From a checkpoint of a small transformer trained on Wikipedia.
Size: 4 heads of 96, MLP 1024 SwiGLU.
MLP neurons of a small language model. Each row is named by its layer, matrix (gate and up: input weights) and neuron, and shows model dimensions 48-175. Each number is 500 + 40 x the weight over its row's rms, rounded and kept within 0 to 999. Numbers have three digits each. A neuron's up and down rows have the sign that makes its largest values positive.
After each neuron's rows, "fires in" lists the words (lower case) most often at its 100 highest values on Wikipedia text that the model never trained on.

L6.gate494:463388465473479561480476558515413468487525464506499495527564541490438481523504536494466466439493540484545530550454477560554516545508497492477475502451544520486491538539519532525534464491511464534565538512465513555506451476483498518514588502498544505514487478489531478588466491443540504515476491548495516556508536540605477542542485421437549506570542462502497482535474473544503459526490
L6.up494:543470469505544558520504477549564496553471472494565531526515569535564473515434510521541563468535544513582571511436587532471505511506503510602467465511498527466521530481502532406396518503476451521541543500491451462511458521444485509489462465548571488519488523551463464517529561501497432462505480552524467503417530484468488463474576471450494457539559506501504504479518526508455509539552
fires in: "by", "from", "old", "after"

L9.gate808:517481560457475471509530530576558498497542499384398475447510497511469468531496421489461557530468494532558517529532530496499498479499471500489525521524547519606495543495480481528500468560470447502540480456471523487504505472521514491478514480513484526505501522548494521513544469533541510453361485485420440544550484487476480527522503492444466542449552529477474575515416512527467475463470
L9.up808:530478504466572516496548480515381473523464543493519475543459560556514449480429529559532392424490500509453507581510461477575510495564577500561474463514518469495534550474518508507486500530399449470593574489585470507453470474485509516532535469489493473568422547517484523522521506519494471516520461529546518468452468561475493447471460464550489547438487483544443542546515491505497495515500
fires in: "of", "kilmarnock"

L9.gate722:617539541537494476512525562455502546511458453493477437505452532430518483549492473532465540569430467518477499474470505510470500518464526484517541509450454475504532517483463538582485578421480439521545489529486507450471497483450511491475460550507546562523471509511448515492460509563508489507485461460518458565578472516401462539546473505540523461464480555484552422510455487458475497498468
L9.up722:433534494510515464511465519547526483502459473514548524497557477449472488509489510507506512484510475542506501465508484525496479467499467550489459503480472505522486496489488454407547561477485525535500550473403502502499500491449486524412534500463534437505517482525497511533573471482585493464506518523583582444501469419411481486516448565465513491435481551524524497448543517559465492499485
fires in: "is", "are", "end", "been"

L8.gate321:513489473560538479493497452486477493513485511439462580565542496537475453499474531539535524451503504484462492466533553441592595468515491467469500439486511463437530620397502383483561449409438481475498551535505511481540497511508539500521505553502526488518523467520493463497471465486532516508536431537468531459516544542572470528546465463465459478538502447474450549507474455576558594476457
L8.up321:506495487501419379528490433484475506575530513472467570505543436531494524515559503474510476573539533510508493491536429503567522453478547467486502522565464506493486547401490461532515450526515555549499471487519475444403526494542455518564509493490479477500389472508584495432519482411482433496489493546576466509486502479480539444473510520476499500516541504486489485519561539459429585453468
fires in: "for", "of", "foreign", "which"

L9.gate487:445527458443415488475479501532518490490425478511549549477562458571460463492458485599515454482517485521485492498421581476501521563473464539528503537495593502479459509557502495520495465528448467519487551583486530553507530473507489499466502567426479528440494520485506423418472444469524533483523422460527474481506449501437457582469473431504538483513534492502480587559495487463444451477475
L9.up487:509460497506520478547519533559452508528474518560470463517538521495483406416506489438471401519425474501499524495485481466499473488442562522431472534524482527449537490562516547501562442546515522474567502505491545514442517538492499504528442492461568586457532469505503542408470544535481425477462535465541461468496503514506502480473535474514473570454527505531443502589468520523423467438510
fires in: "and", "had", "s", "his"

L3.gate1015:478504505538451521494492546499445519494528482506440544420559483534543458463445464510554499473482464436485508453508496399541493487456427420495493475456482489571516524562538501462478529408505481534435423484514542523581484472540543508567423482521536521498520497502573465505456482514488494414473558434416500536478565379500460560552533510535487534489540540550536493540506501525459534511466
L3.up1015:478508530511554535429459472437602560556417465544515447540464539477462514465521521511534533577562497513513443532498480511490524446586509490441558479490515489502475555444511492557432465397555488514538495496515491505501515444492491470439498536530445469473399500496460549491458469483462473546592456496495477418476436548557473520505436597476508437508466486416521462562448518477457523480535
fires in: "as"

L9.gate559:531491467551493501548468522550463514490468480420543494506518462517554545496553487514544466498411472524487539550506552502538552477415497434465427510508488516445421560547475457565507487443508496500463493505581463527479501489523525510480460518455529487503480485444451545483517537456443471489483501520453514555446556391540532475565564483521469512482575562526521474542487556429498537456482
L9.up559:534510569470479448506438461499466510500544524459510507407481510464508528501511555499519516567474482523432454508518505432529489538535480468472461471490553464480536487578498450463457487488453493522497471517456403508443489496482537497515429527529477473500457498489502494497519472433460480569525553448523538582505467457515470581446471521499532548540576501470445588511496496498467511457551
fires in: "as", "if", "it", "what", "watkins"

L6.gate802:504488471532482504433474453446532535544449482461508574516471470473438525505486525533531524408496562432473473536503456445472485568468451578495519495586479491472487507441527542514491434451471553517459524500487472497531539551517523473462421509504527494517469468506569523472470520490512578536466545431478481491457523429505494551513493513479474480544513426485420504469537524490533539468468
L6.up802:501496494511419504401571503535464522489488564481502470560503397539461533544530403499432515461503467522493473547430489560473459516546562461491506474519518547481515522398555556458609525458471520505491493469481487527480543480466460452480453535451552549501542469541544515514502473585567508589459561499518513450498470507536511511468507553522480470521520551482500526493551450548528547518541
fires in: "the", "a"

L7.gate148:562484518500464447484488549502484552529536480516441581472552502508501448474452475486465575510417455403526496494472532461450542602601465374453536518520479448476482516472514468469506474456557538419459431506505507471489496528470517489506536508459491496509438523443493490522453523571548514518523547551459572442476452444477462486596505416450539548549465492536470532488430529573434523474486
L7.up148:456518411426507502516602549490499535469495482558532474504504499483445550510475455578496530489483509497454538534506553543460485489493526573469492483541530580556485567512485503526492439517421530483542529504562505521446490541469529538538581492483455503524512482508547624524495519474540514492499490487550537521496515481470527514468523423538590509505501451560529523480469465490536436531510
fires in: "and", "but", "or", "since", "then"

L9.gate772:532475477528386475495456530514432489488515519456455469473523486451478445498459430543388517402458524525478472510491461472521488514444510534524494446502514537464528572596500476438512500576546532524523521508564548474553525504526510487487487496473462398486493579505531491501397475497393484568468444519502490528516480445578479494529493530583538523519510500523513511496528524570539491514480
L9.up772:489507471539520543514515515454499537538420508478558565432479463518469439470534493487453502526503561550481507530434447477485506511534529497443447535506428563507421522535480515501485522460456436562558428448477501505548519484498577448466435459582433529473424531574505520476532494531482484462500503457452452498492545410534486554549455468543527535439522508545497458496408489520445427579499
fires in: "that", "which", "who"

L7.gate495:540492505485483500501522535447488469479498532543479497462554489492468562457450509492473403491550596494495495535480511566519552514548494469420500475503487567529531481471476526489448446497526467534482489480438520495486501556517489503479447483505506566566504509501486522515547475548522426492498515467517469560469506470520497490504469526544520551490599473552420520518526458506520500471554
L7.up495:493536428478538479486533485431496510569571518523529474526480518550489520523528517494527424492520486522505532548487503563531505555501459499499475490434469529492488527412481454489525522499480435532513482492448485525426558563524503505487524495473466494507455481528489526500522460463452458400506559480447499452527479477541501587475505583447501405474446503592533545576453519482415469630512
fires in: "of", "from", "to", "thus", "twelve"

L9.gate316:442423500536560500458451540558448480501445517469471463538419451527574489501479444468458495466450560459475485534565441451574537455523619495516623500523548552511519498497438477496458519422515515574558552527491544448543520460475486471442481549461422513532465532482517510495565473581488482499468485494497525543502519516481541530497481542541502540488568535496473513565502563521491469474446
L9.up316:536444595503485488546570450422451561547502518476505557553483492501488499533485534461464490462499518545541477489487514504451443470504543511442451437473486433452439508543470523479527591553521506507473518453542503504561458489428550498514461489474476515543520554472524505500519532510466524461493508491513566570502512517523506534485480477504507546593581435548491531525439496495479481493451
fires in: "to", "in"

L8.gate457:507487502472490466521534529498507538518522501514434525526500569486520457501496539452462503534504477457510486486465428507444617587459470529486571488515532487501516514581475476527579523475472435458542549498509449517480476520542551362527527507528504463575537475418487476454520493438515519538485507509523466545481496470469452434458478570549549539478479476505461506435490489568523529503487
L8.up457:466471423466634484477512473434533538570499461574548497467454510446512494446499549470539528470532450498409459478410488490450517545453477499537504504495491516522467442488534470506471530501448498464533470537405456442485510473523590477421507544525466507551531488622510436541599509492540503566533438521588545567525500543510615456425511459525473486481442500453455580431469447515516554545483
fires in: "the", "be"

L10.gate833:439480490474514451531492521519483479476532531524474551445528478494549447467413473510492512482467470518496437500514512455553485515502579582554467449498524483458503410480475468438462499537478494496468539491483527460501472471501482474451500485448436459543555512577475549512502433614414478511432512455390520525508453502467485550499477577565517484505541536441474528513501530513520551435549
L10.up833:570534464529510534474557511547521500480459493454460511508492483495455537530421497595494443478468484434510493490503526482468498473511525495499569436511512497509459431507453495551496465425467463528502526491489524475536507480522476612557474551502466584518462565469400505543515484537518519490498420481476454549483457485500551576614489528443467493550465575464440570430475418453518493547519
fires in: "would", "had", "to", "have", "has", "t"

L8.gate683:559473533496484490449523534441556443530498478517429520539497450529475547473410506492450449482518486539538459505486393563521511535552497456528524451516518499529465518404471413462426449457487516493543471511489458496491475533510464520490524508538502525550607557470557443462489470546456467422466522545544481603500447559518511520565479506528500516430565509430482498515485539523550527509515
L8.up683:489483476449489424484456562536420535587522488489455444516582521518587533536467501486540501448524481465501578515498464582524528467520528470509482489499466496541478487507518504429515498471544472525530462561539583498438441450544445544498528517522442529481546477454504496406474511454474504499434492490524527604508467476523493572533469523561538453526574425507512489601490532483508513509435
fires in: "of"

L6.gate502:557564445518538575513486487513457494473459526434545526516518565545385538464518420519501454538479532477463509466521510521581486560539523551557505487497541544487500498517488515521506550468438554417464517527491519514580512457519459482519477459425524497496475495513470468477498490513497546543524505449526467579526510494453447520461477534550472503465547461537464516564463450456483459497446
L6.up502:516503458485532548499547540442488517401466476581521431501477537555543588514485470554439466526448494488496485490533433451507496505568547436558494475508482531508418577498463463465540504486489491496446533584498529490540457513515459518492489548510425473565537451481560497528536479452493462468413489417501491521454494502493502571523505529532461472440524488506531529531540498479490564469470
fires in: "but", "and", "who", "by", "trains", "that"

L8.gate611:536487557480470493491460463476495533547487512558558492469529550469414526568483523540446486524524441525471492506423531553531469522511560491439501488474454488471509499511505453475454472530567504478496484568473460549400459435459502497522512507469477528467505531505481469505494505555498510453527472508486531479480470450536501514479597543558567508456502513474424480513479535507468453605514
L8.up611:510452544499546545525503426481504435495414436558544464523478480432450462575540497459483446505505481443491476506442509502543480473489565454508501492467460537503512457503518446536459521491434571516528499496497507562521473519514383499440479525536451485483480548514474401520583525533437448546504535523563528552488448473507456536490511600518537533487422489512492437466493501492524505535487
fires in: "was", "is", "been", "are"

L3.gate389:471598449515472515514520602490465509498537554530494460500511519575477425470445542519452564524516468452533567516500480598426517487478452481503508456599511453470528519537557487452493438492483573553490511581565489542553482476536570522444474495562466490488507565473568454510520445455497515484485489435558465494454518488545443459502398466455494433512548471462457522582546499517477450499567
L3.up389:491542459468545511476447459537473570432539512476580495531501492535465478513474574503461540507477524464491566521521530513498552456513534435519532483529479477444498532515495450508559453508542555456512474542591477491460512494533477475514508512502554484426529465510482486461464495496484495504518463476501469443460535574473509534491484541578490440451556477467516498477507535483457464473505
fires in: "he", "team", "place"

L6.gate822:538527541453499480543504514427518512545558449465538499456492521427478508509536501471495493531529445486513470501488500438515480512459468513488499490481483494476457418572465614508464414486492475548599569570552509456536437465508480429500422454409460545550579547490472471517460476443520443459497488510548503460510563403494469508543535501526584526518561503547468418497506482557457495525428
L6.up822:463566399493527442475496492497520496481549507500542576572453539565509498470507505423542550464456535490551500491457506410449501527514521515512507503519516522548565525484565580461520570534533559456517510450501509517512446494463602478498487465572467512475494454505508576512489499519512495563409495476526455512524558517503511481501497565506532440500439539512463507466473505532494529446530
fires in: "was", "became", "been", "is"

L4.gate592:468495452492486473533495518475438451509535470484560416548520408471435527533477488472468494445507550480418533509509478444577487581511477518566496550540497443474525512528493569532555479489417496535421471607561423454426523478565550471497480499558525514421486518503447476515503483521466492527495497471490404471523486498563469382564487444492540480464529514426485539496402479516484530478494
L4.up592:530467461474520489506540402492514443451502455528467489505512464470490447494458487448528590482517513539499469515404328495556540572519496435454506448401498514540507538522555461504554392462544523480480522505479503548515535477427530503456513530527437520500485486562524511469520514483483527514439502497476527479479488411507520506484502572498514417488489553493493465506515462514474536513502
fires in: "she", "so", "he", "his", "very", "they"

L4.gate221:507462502500550467477497500505508496553467464489492397482487523564452459474459462535494492507509506553536528491489482545475494483481489464480518455476485556524492569466544430510429563562486510564465478552541425526450447481496567541540512459478457553458532447429586481473519454487460483614577513470524503463555499450500439485510397501493523454540482485522465509432473459509541498489492
L4.up221:562443449529492481531473594439495469538487470543512448493515465508451542498508489513532472448560551570490539478358500535534500485453484508491416480526492463461547518514544456481494449505489492578515521524596470548464438480446505492520566429502435481443541432485503562454516467498444491584505410480526511471519460484519529555549476424476565491488500528527453441492621503472514436544473
fires in: "of", "team", "from", "home", "year"

L4.gate604:572543534478459548522532540442492478560446484514430498499537458532412449529555513489497517485450534483482563480549467476474525511511498452440470482527519479497565518409518444440452468561535523471541482500540446570492491500539522509488525539455488446450446509549613510476453462488590506553458542480507475461504462507435508492459487501545462442475518491493472476429468426488491487480456
L4.up604:501534581548454531563493445543470577521539544500486447512513451471533420567499482480481483541486510463506440555456566486485545504518500527512465479518486476527483651516487511468417453485508479446479472486516498491496395489546494521455489469519549507524532497519470545497502524624440527500511515457538502467477504507486524549492491438536495509542453475474424494542474435455526482467525
fires in: "the", "a"

L7.gate868:419529525459403527523434491544445555501579484496477476444526451483474548535441526503457486516573535510513455539503504540500460579520495587548536465492531504508513504478531527528530510550507494528595481516554532507469545523452478548443457497490416482478490458493579519489464493458455554502490472447494505548484538441528500490477483512529503444513460492449521498498560537492537531472468
L7.up868:545477504576523485581528510566477541465508491566429549508500515461505548509534469451521516462413505430488536422439524504480545520530528454368539523503480514525493506453477442483508504481544535536458506510508524549518549555533419484572469541464448484497566465468581462554462520481511523447467484473464552453519500464497535497571521470514537461453566484547475555451509514488509440445465
fires in: "first", "only", "its", "right", "the", "concept"

L7.gate220:495519442448516461577538500423520555487533492491535534525521467530507402538520514460473452487506499498514487545490477537486528522505533522512476541545577579550481514510487559428538480446438470473585531472515459492484522501513558495493540489499435501543511485502564502511463570554424498546481572511464508506501475562527455524531496500491543507466524490551440527614548493518527501445524
L7.up220:508567549522456454606518476505510511513508582475531451453464517584489572499431468533442471490548545490483494489535476492564423465503546548474516502506534565524457455515478515494545461458444533505446471544483503515556597461483471515512509551434457471465500442472483490508524505494484459521453554499487568465412474563508506569521519575450523500547506470528444591557538542452512587469422
fires in: "by", "through", "to", "from"

L6.gate576:513535433495432462468547530569528470488483538517535520535606505551405476515447472528554477543566551464508467521543434472459489453510493491411434495530514521460475462490481565507510443513509591595497466599464483521466610516475491529511512465470508513466557516470525524452501470539511581544570549454481482498440495517462440554508461514516486473526487534593448497509517478511501443524498
L6.up576:507452455466501479410561556581547481516573508529493509508547489542489478502442498555546494495483434520513515523510514555493513440440520504497488557476479518498441531469435485535495446475460527555501541476443547524492511567469515465460538463501469551564522461428404570495540526557445516506520539465484550477427529506547464527495393484483526538464488431441495517561530457517524492484527
fires in: "with", "had", "and", "are", "has", "were"

L7.gate664:522492497487459545530490460433426493496534513552462517564522540503575467448517531531517493535466464466557544494522466520538500496540484495500531527518506416480510436528519532468416452465570514500459559503511478475448456530502458511491483547475473442456539514466515394509473493462470535432502537523555497526550459509545457462582532519511568476474519535581459451579473554543493531500490
L7.up664:414487474484563562450474452469421582517509436480454523478459443517564445498506501498454470528494480465473490561473559490487447560450491481464596452480518477485497417495497569517520477462490430541455462581554520531530517472529448560416516549464461409540483463494490459495520541499496592443500474501447569515475551480538482561537471535515535482504550464445452478478576452534461489488410
fires in: "the", "s", "genus", "of", "family"

L8.gate731:497537515468423521515468521513469470525423527511434497512560513429454525481560545521496482517503531457541528551555496555474476469460582435532436479483476510480450542505458458412477440507445561501496517456551506490506451493538427510558458506455531514498510547461574526448473486581503558422512487571481473462496429532449479467546521447507475512570517458511523491513431543500399502505542
L8.up731:481479482514520464479508498511426499538456535443425541527590491502514512439450558473436499530506485428522521520521568480489536514466502455541559489525475486517540466491498485527469541434558413539571540509493556492498428481456558521478540504496439491501488497473531551497489531541484551435487449581492440554579532551527467565507487528519523521513493485569531529477502444471558479488545
fires in: "of", "several", "coloradensis"

L8.gate396:538451403472489513475506504512432513399614547486540503593627530560565466486484464531482506501527545494524501553486459512417469538559515517516507484542514491488489467494539550407511424418504509540532551486542493492502529479494534502567429466557504458500470433444596519469446495558530527499483565442457488476532457542505482513509499500427475560526529491548537484511434507515490521569529
L8.up396:518491487557419458489461497462431521466537527560552465574522555572500517506422540511511475573443477504442518537487497557548496478535520482446503517477460494484496452483527580466465486482524459530520556513561448518483450516462543460543473496567513444504473529500498408550521584427460560530516439482522451514519512553547435519435461583443538537545548460499489510552519477507479539503555
fires in: "of", "left", "with", "to", "from"

L6.gate547:533515477495471509466521470482430522500544553469503510552537473451566476532524505450461443481523552448489510484405473510544585469570528500493491527628511522523440498558544572438495511553534523458580498491521523544543422509510452473501515541495510476455548478510522521520503530567463403532484489528530530527485483526555478450556456447572573522559534484470447504425532498443532502511431
L6.up547:565452454521420522460457513461488556553515469568520490501565412499512567478465416498475485450478494577509491483529495468496462514481523552585435496435475460404482519525508522533470461494530545480549478404471522504424520475526519447445454498496539458532510530429467470454478573491575495485502529482474565602556472455508488569505557584502528560435494517500553444521581546593413547537449
fires in: "that", "he", "no", "the", "why"

L4.gate15:472514463501524416612547560581497472509463458530517557526513435573514494490422410541518506455486478486473515504481596462462458472463504506557503536551499402486470469483420456547548408474558532459495494514446479399481522546445505426483481493487470510440559525477450512509527454504499442522451517422421509478467585483521445522532512537469490478512404546507495504407558483511512521458513
L4.up15:475540489547485546489512561567509485497478479561510566485489540541489514460462527532535489460532575579478518449461490459477486531490483420479486508470515435534518481499554511465496438531496510531426435557460573433502504543511560488502489449496460524495540519518474435491541523490559464503562523506505479474499556440497470524513598460525500458517562506581521525506571505542467536510494
fires in: "and", "women", "she"

L8.gate736:503537528559457492571442560490558525447536488520514556523593537514452513502554548548471580514429555504445526493494448486480446465451473528499506525509503518569522559510503429388525538439525563452499503510440472482532510557467521496497551499526466515479573480454441461468494490578457533551419571510509464481424443521559493504486478524559559535494464517534413527466529545576490484478467
L8.up736:476542501549512483531466478524458585502481517479539502516423506470526540455521516435517458507449524502493502495545517443465507546514556511570478550554508504504489484533460510481507542482529566501566515539477536517455499486542516399537509538454473548500515501476500527469463563553566516520481488468486495555524440480513502516531480510473413540391484553494475551479508509486535456478505
fires in: "as", "while", "since", "which", "and"

L9.gate105:526558481514523447520511417445515420530502510447534443487496541483523491487534554525533536457514504478455482462450419492573479543556505502528511496513509464577490520566481524540442539423603531583524504494504543530492491557552553486480546529525508413519453565448476527518500501495469490531552496496523508542493465486530402540503466450523485467541488491562511528495476606548501438525471
L9.up105:553444510564530549488585459497456520418409508451534423493546519530611462485518498507531548489494513446522486526517478497493452463530552513571455468497494488507463517576464554465501487492552444519544510480506445493477563506584561456525531503511481499508491494486480522468552541468386483459551522539528495485472491492470467534554451511527543538471459476486461466486548533513499491443448
fires in: "as", "that", "asked"

L8.gate1009:528498495517523493533516495433474459489487509492494566509483483587506447493475482565467538525603510484478525556546511493595482595444614502528511498505528481466520469464490499540488514506455462496474467564465459464563487521482494477479426515521513509474580538519560495525497475521508478493568534549517505430496508550453542471547486437533531547468487523564510414485485485525430478503541
L8.up1009:507499477542540495497457462526474516519463571386565494468522469562523493500442536545516532470476485500487440489565562514533439507513511377515537522497472583477524500373574427512502543537486508500480498538468478563542515486459427526511504481484498578453462482545569450465498470494497535447515476594496430539500585579505491447495475526444519455507514476418487478432606523450416529530447
fires in: "of", "estimated"

L10.gate578:437487455512491579430446515515429543550491457463523455579530475521484435506525473477493484552418459529488526476498559489523522482446497527570471524540490415544549502506581454509450562529444520560520449521492522519477433477474484496450520463580454541486451499505483475501479513486514509422448456463563491566494455485517504524527558461515523560504456504556469481514433504551462447479470
L10.up578:579490513480471528459506523413499554449472538450563527514505503512520514472467500568565512470552479476459494525529547551480529487519409529490507493488536429482456485568469453503544476537592474505518540473529487495564504507507587485465493535523494507568569575501513528590481473495464511566410528421451520494545562458509499472427512522498611503497479521571476537573466506534543460455582
fires in: "the", "as", "was", "to", "became"

L8.gate70:470540468455440579572504514504429501491507479567567454457474496450587521481519534448503550497494511515534514532513514489439512482484454462420471460476510488484511501498582528527487463508523498539550473547520599467511478509534478490478543472494525455485577492484535513491519482470521503413540520509460498527545496550495549441513529585475453490483422475522458535521454517482522508491496
L8.up70:497506422492489522552478590469550534524497501533451506473456520443412499513527565478469505428456469563453528486472494489427486437437398517465471538546481515512498541477501526471488553506580471492563500522539503489475467498468506568469489474496500585480597493521470475520489452492490550497534527480497513447532525496514479487460511518484556475459504522535523447499486504497439411500570
fires in: "and", "also", "was"

L8.gate947:488452472501510459518505564511508510504468497528497508492523534537509468492433572484528462548488500457486556489541470556464561514489450450554543517476522425552600545508479482396438483550483472544455487584458487462410457560556587496474524440527450522520541526481605496516506497494449509500436568520470434528485525457568463508504541539509536566540552515508549521573590466527536559493505
L8.up947:513496577469506518544485521540445483544577445581409460511528495503521494429534444564528445511416541551493488488501491463570453460481529472508445491506494452568453480441536526515533484487501501470542552467583521518437504472484541530485475469463530488469534422532458544481498433457536512546460464555528464518573442524419490491484495554465486488477488504496416460536508526527449422491508
fires in: "of", "binomial", "few"

L10.gate561:619484413523443500497496544534444425501466500533513432493491454569429506500462471442469497522451574547436500568481544544485587479556520559503569478561531474521528476539562451510471504477507455527533563449493511413443519430537502470488514493484492478457514504500509455490489387484465506491503438509543460421481512423525492453445601446560493509498482515516421493431519434516550534481483
L10.up561:568551493509551505483550583444518570461493460474552545454489545575428518473459532424512489499411466530504459520407512498513495498469462495567489509481600486589476502498537536490560497474449559498435441509527491520485484502524555454482484520460497553511532486518463469530488477516539508556535565474426484499556503517485511495535496520536489538549493500467537532499472454518445503499587
fires in: "and"

L6.gate840:536533520518511454519475493539444512475486487515486552536532500507420421524496507494498437482517469517506461496500606520518517501513543477461453480495469538499483546531505530512553452410550497523507515546409540491465512481503587528464522473468433508519547431516506500490523537497508519468558544588486534508474492437536445527482496515530525556531495499579465481467577468470556484525520
L6.up840:497514437451514458518527497535469474518438470464483503445410510521541491447462447492553526524508505451493465447466517472484509534458448476464480530495473539454440545490469502508404411450478523441530511549443495484409522506498470589530458512496460514489495567499519574486482518465496479532534543524464514481522531392506513543475526503540457428607573550516509505479465461505502459495599
fires in: "a", "while", "and", "an"

L8.gate593:459523492442572555512492550447472489481471513467479514475531577495475444487478460532508454481532471488492515500525468469609497538468593475452516487515486504504512536475474496476525551468566503507531518506522469470423413493520578493518534503482543477522495464514486489537496461513567549457586443506534464477494502583491469554487516491490567548472455452471471524479582551486474549426497
L8.up593:521405475474533455509465484469473554526551414475442443473448463499519463461513418488491471456512494514496481554545482523452508549499531497457557463552507499491539517537607464469492498436516513514506524510546499509411484483483584584526492524439485574494383488509587439454516541447470494482501495534528489505457447434508486449520469572553481477474485523489450453473507508506501441547507
fires in: "of"

L6.gate460:586493480476552491473505532433415476461544518432508505463641562523455482520463524502543511531443543508534575507428499490484468564478563561458520480506557495573519478615585565457486549551500505490414603489492516498540488503478514505496468514504375481460440450476520570497475483502542515487540514485502529466534530524498442424443495455512548472488495448486509515463493533479529498496452
L6.up460:486447469468453482491507461521486511465519508527494460465521563453504425540513468536440526489552493495479524516520479471464442468564519518547474452551459439468501565498469509431496483525416471516604455526526573523522527463501531477458475480536491458479437480491456465466542463495525475449495592420484451449480542479447510523494469565456435534534525552542510540422465536490471472499500
fires in: "from", "by", "arribagé"

L9.gate979:566533467463539510504480499524448442453567543523530555467495430463465456558453428516525505468494564464497478495489442580500475534503555483513495447518492453432517534546508442533457444465525531618515519549500433495528502491472472477540505533419520502518491454502501553544458480510379471514500497573466539484489498414439483557552506521513502477504563503493619516511488512546517497482443
L9.up979:557503565529535479525485509451504546498481547530531512472518488500507534468366566558547502497425494522463495481427452514488428451497537528596545544500491536566504538506502494496509459527528555439461536476427529573499491490530473420409528482486483550535499528524516425478510524438468439515521441486430547485514514500550504496534479500489461513568456460470524453540608463501485455565498
fires in: "and", "to", "from", "by"

L6.gate184:543471529378480500505520556480428462484569460472411480440472488475520553534542567520443532445479508437552516535554516469504512498556499455497508482520529491518526444447514442455584482483473519453536505516472554520544545524480493506509489520476513466560484504421515541491500487538504520505535482481468438477482508494558517467505521505452556477522428430531509459476472458498500572474433
L6.up184:418555471449426524555527490536465550468549523509510521434446500489549477540533488494421497535474504537503513454513503451459438475492490499470526521540533483572498498491462492445571485434469566497494531518484544479506513488513520535471454545495498485490504496415532555505442508541512458534503591432473531511484496466527472448508504496553500511581504497483494566506440472533492484528525
fires in: "the", "and"

L7.gate345:456545531442461517516462531501480436487511452533526422473553447463538506555494475496484464480554564500484412421507597539512530491517530577422593516487526539525511475566441527492544502483519540481501527541477487502447431568533494507498428548584476494487513498504552598566497507488469528476444483580493496503479453462450498478530498543569530439448501549461486484494462493521534478460451
L7.up345:453510506525548534479463510498508567481584550462485505480497482439568559426498473521495528539458434435468530471492525487478457510499416510595518487497517483548527465504543511412507571493515517553561524489475459528550441475571490420495502552492467429560483517485486535499484539464496540479480462407514564535501470577445538502507524511481490508455453499447488485506454511514491478494471
fires in: "the", "as", "an"

L7.gate596:563396533510600505525502522494479471441534489567548564556489530516505576507527521496445495478477504538456430471409515519612492527513551430534515516510508534460440526547560541498452486496579502508524489442541518555549441549492525503466542468542527469564556502567517495560541503522391434554512469590509494525534490459496498538526475544517527479589508487547442469528545515522511555557538
L7.up596:567531502551465514448547468574511486576511519506561543416535526536524414517474447507527544481448484487452452467491543483510515501543473582493481536585480557563518469468450440485500470517456509444425438464533464553501545503521506554585413510431405523429548488464479520482502530573493538493508487502469476482579468478491470542500471507589526528401567536450582449497482561593505431526550
fires in: "which", "that"

L3.gate304:511501453457514411512447508522420494459552548484552511495479461550507476536475563488448491538511434452482419499484511507501486568439490486554522518487507432484539484479501452476505435457511480546512511500477438499463486460583543407472402532415457483527423475496522527489513456554570494519538511461477547454475559477506463517500458485498531434521547476574490506514488534488424539446488
L3.up304:515506514551485489531492487484465432565473491491525528468468486495479448545500564488438475583585464570479389441566488447465511514501480501511429555450541478509497531536523562444493485475508452526501548544523609507481485460465497513450476511514480390535531487510488458487473578466478471535476487502427527565459527447485500504486601531549550521564548544565468503492562486474528514496489
fires in: "party", "in", "started", "election", "police", "won"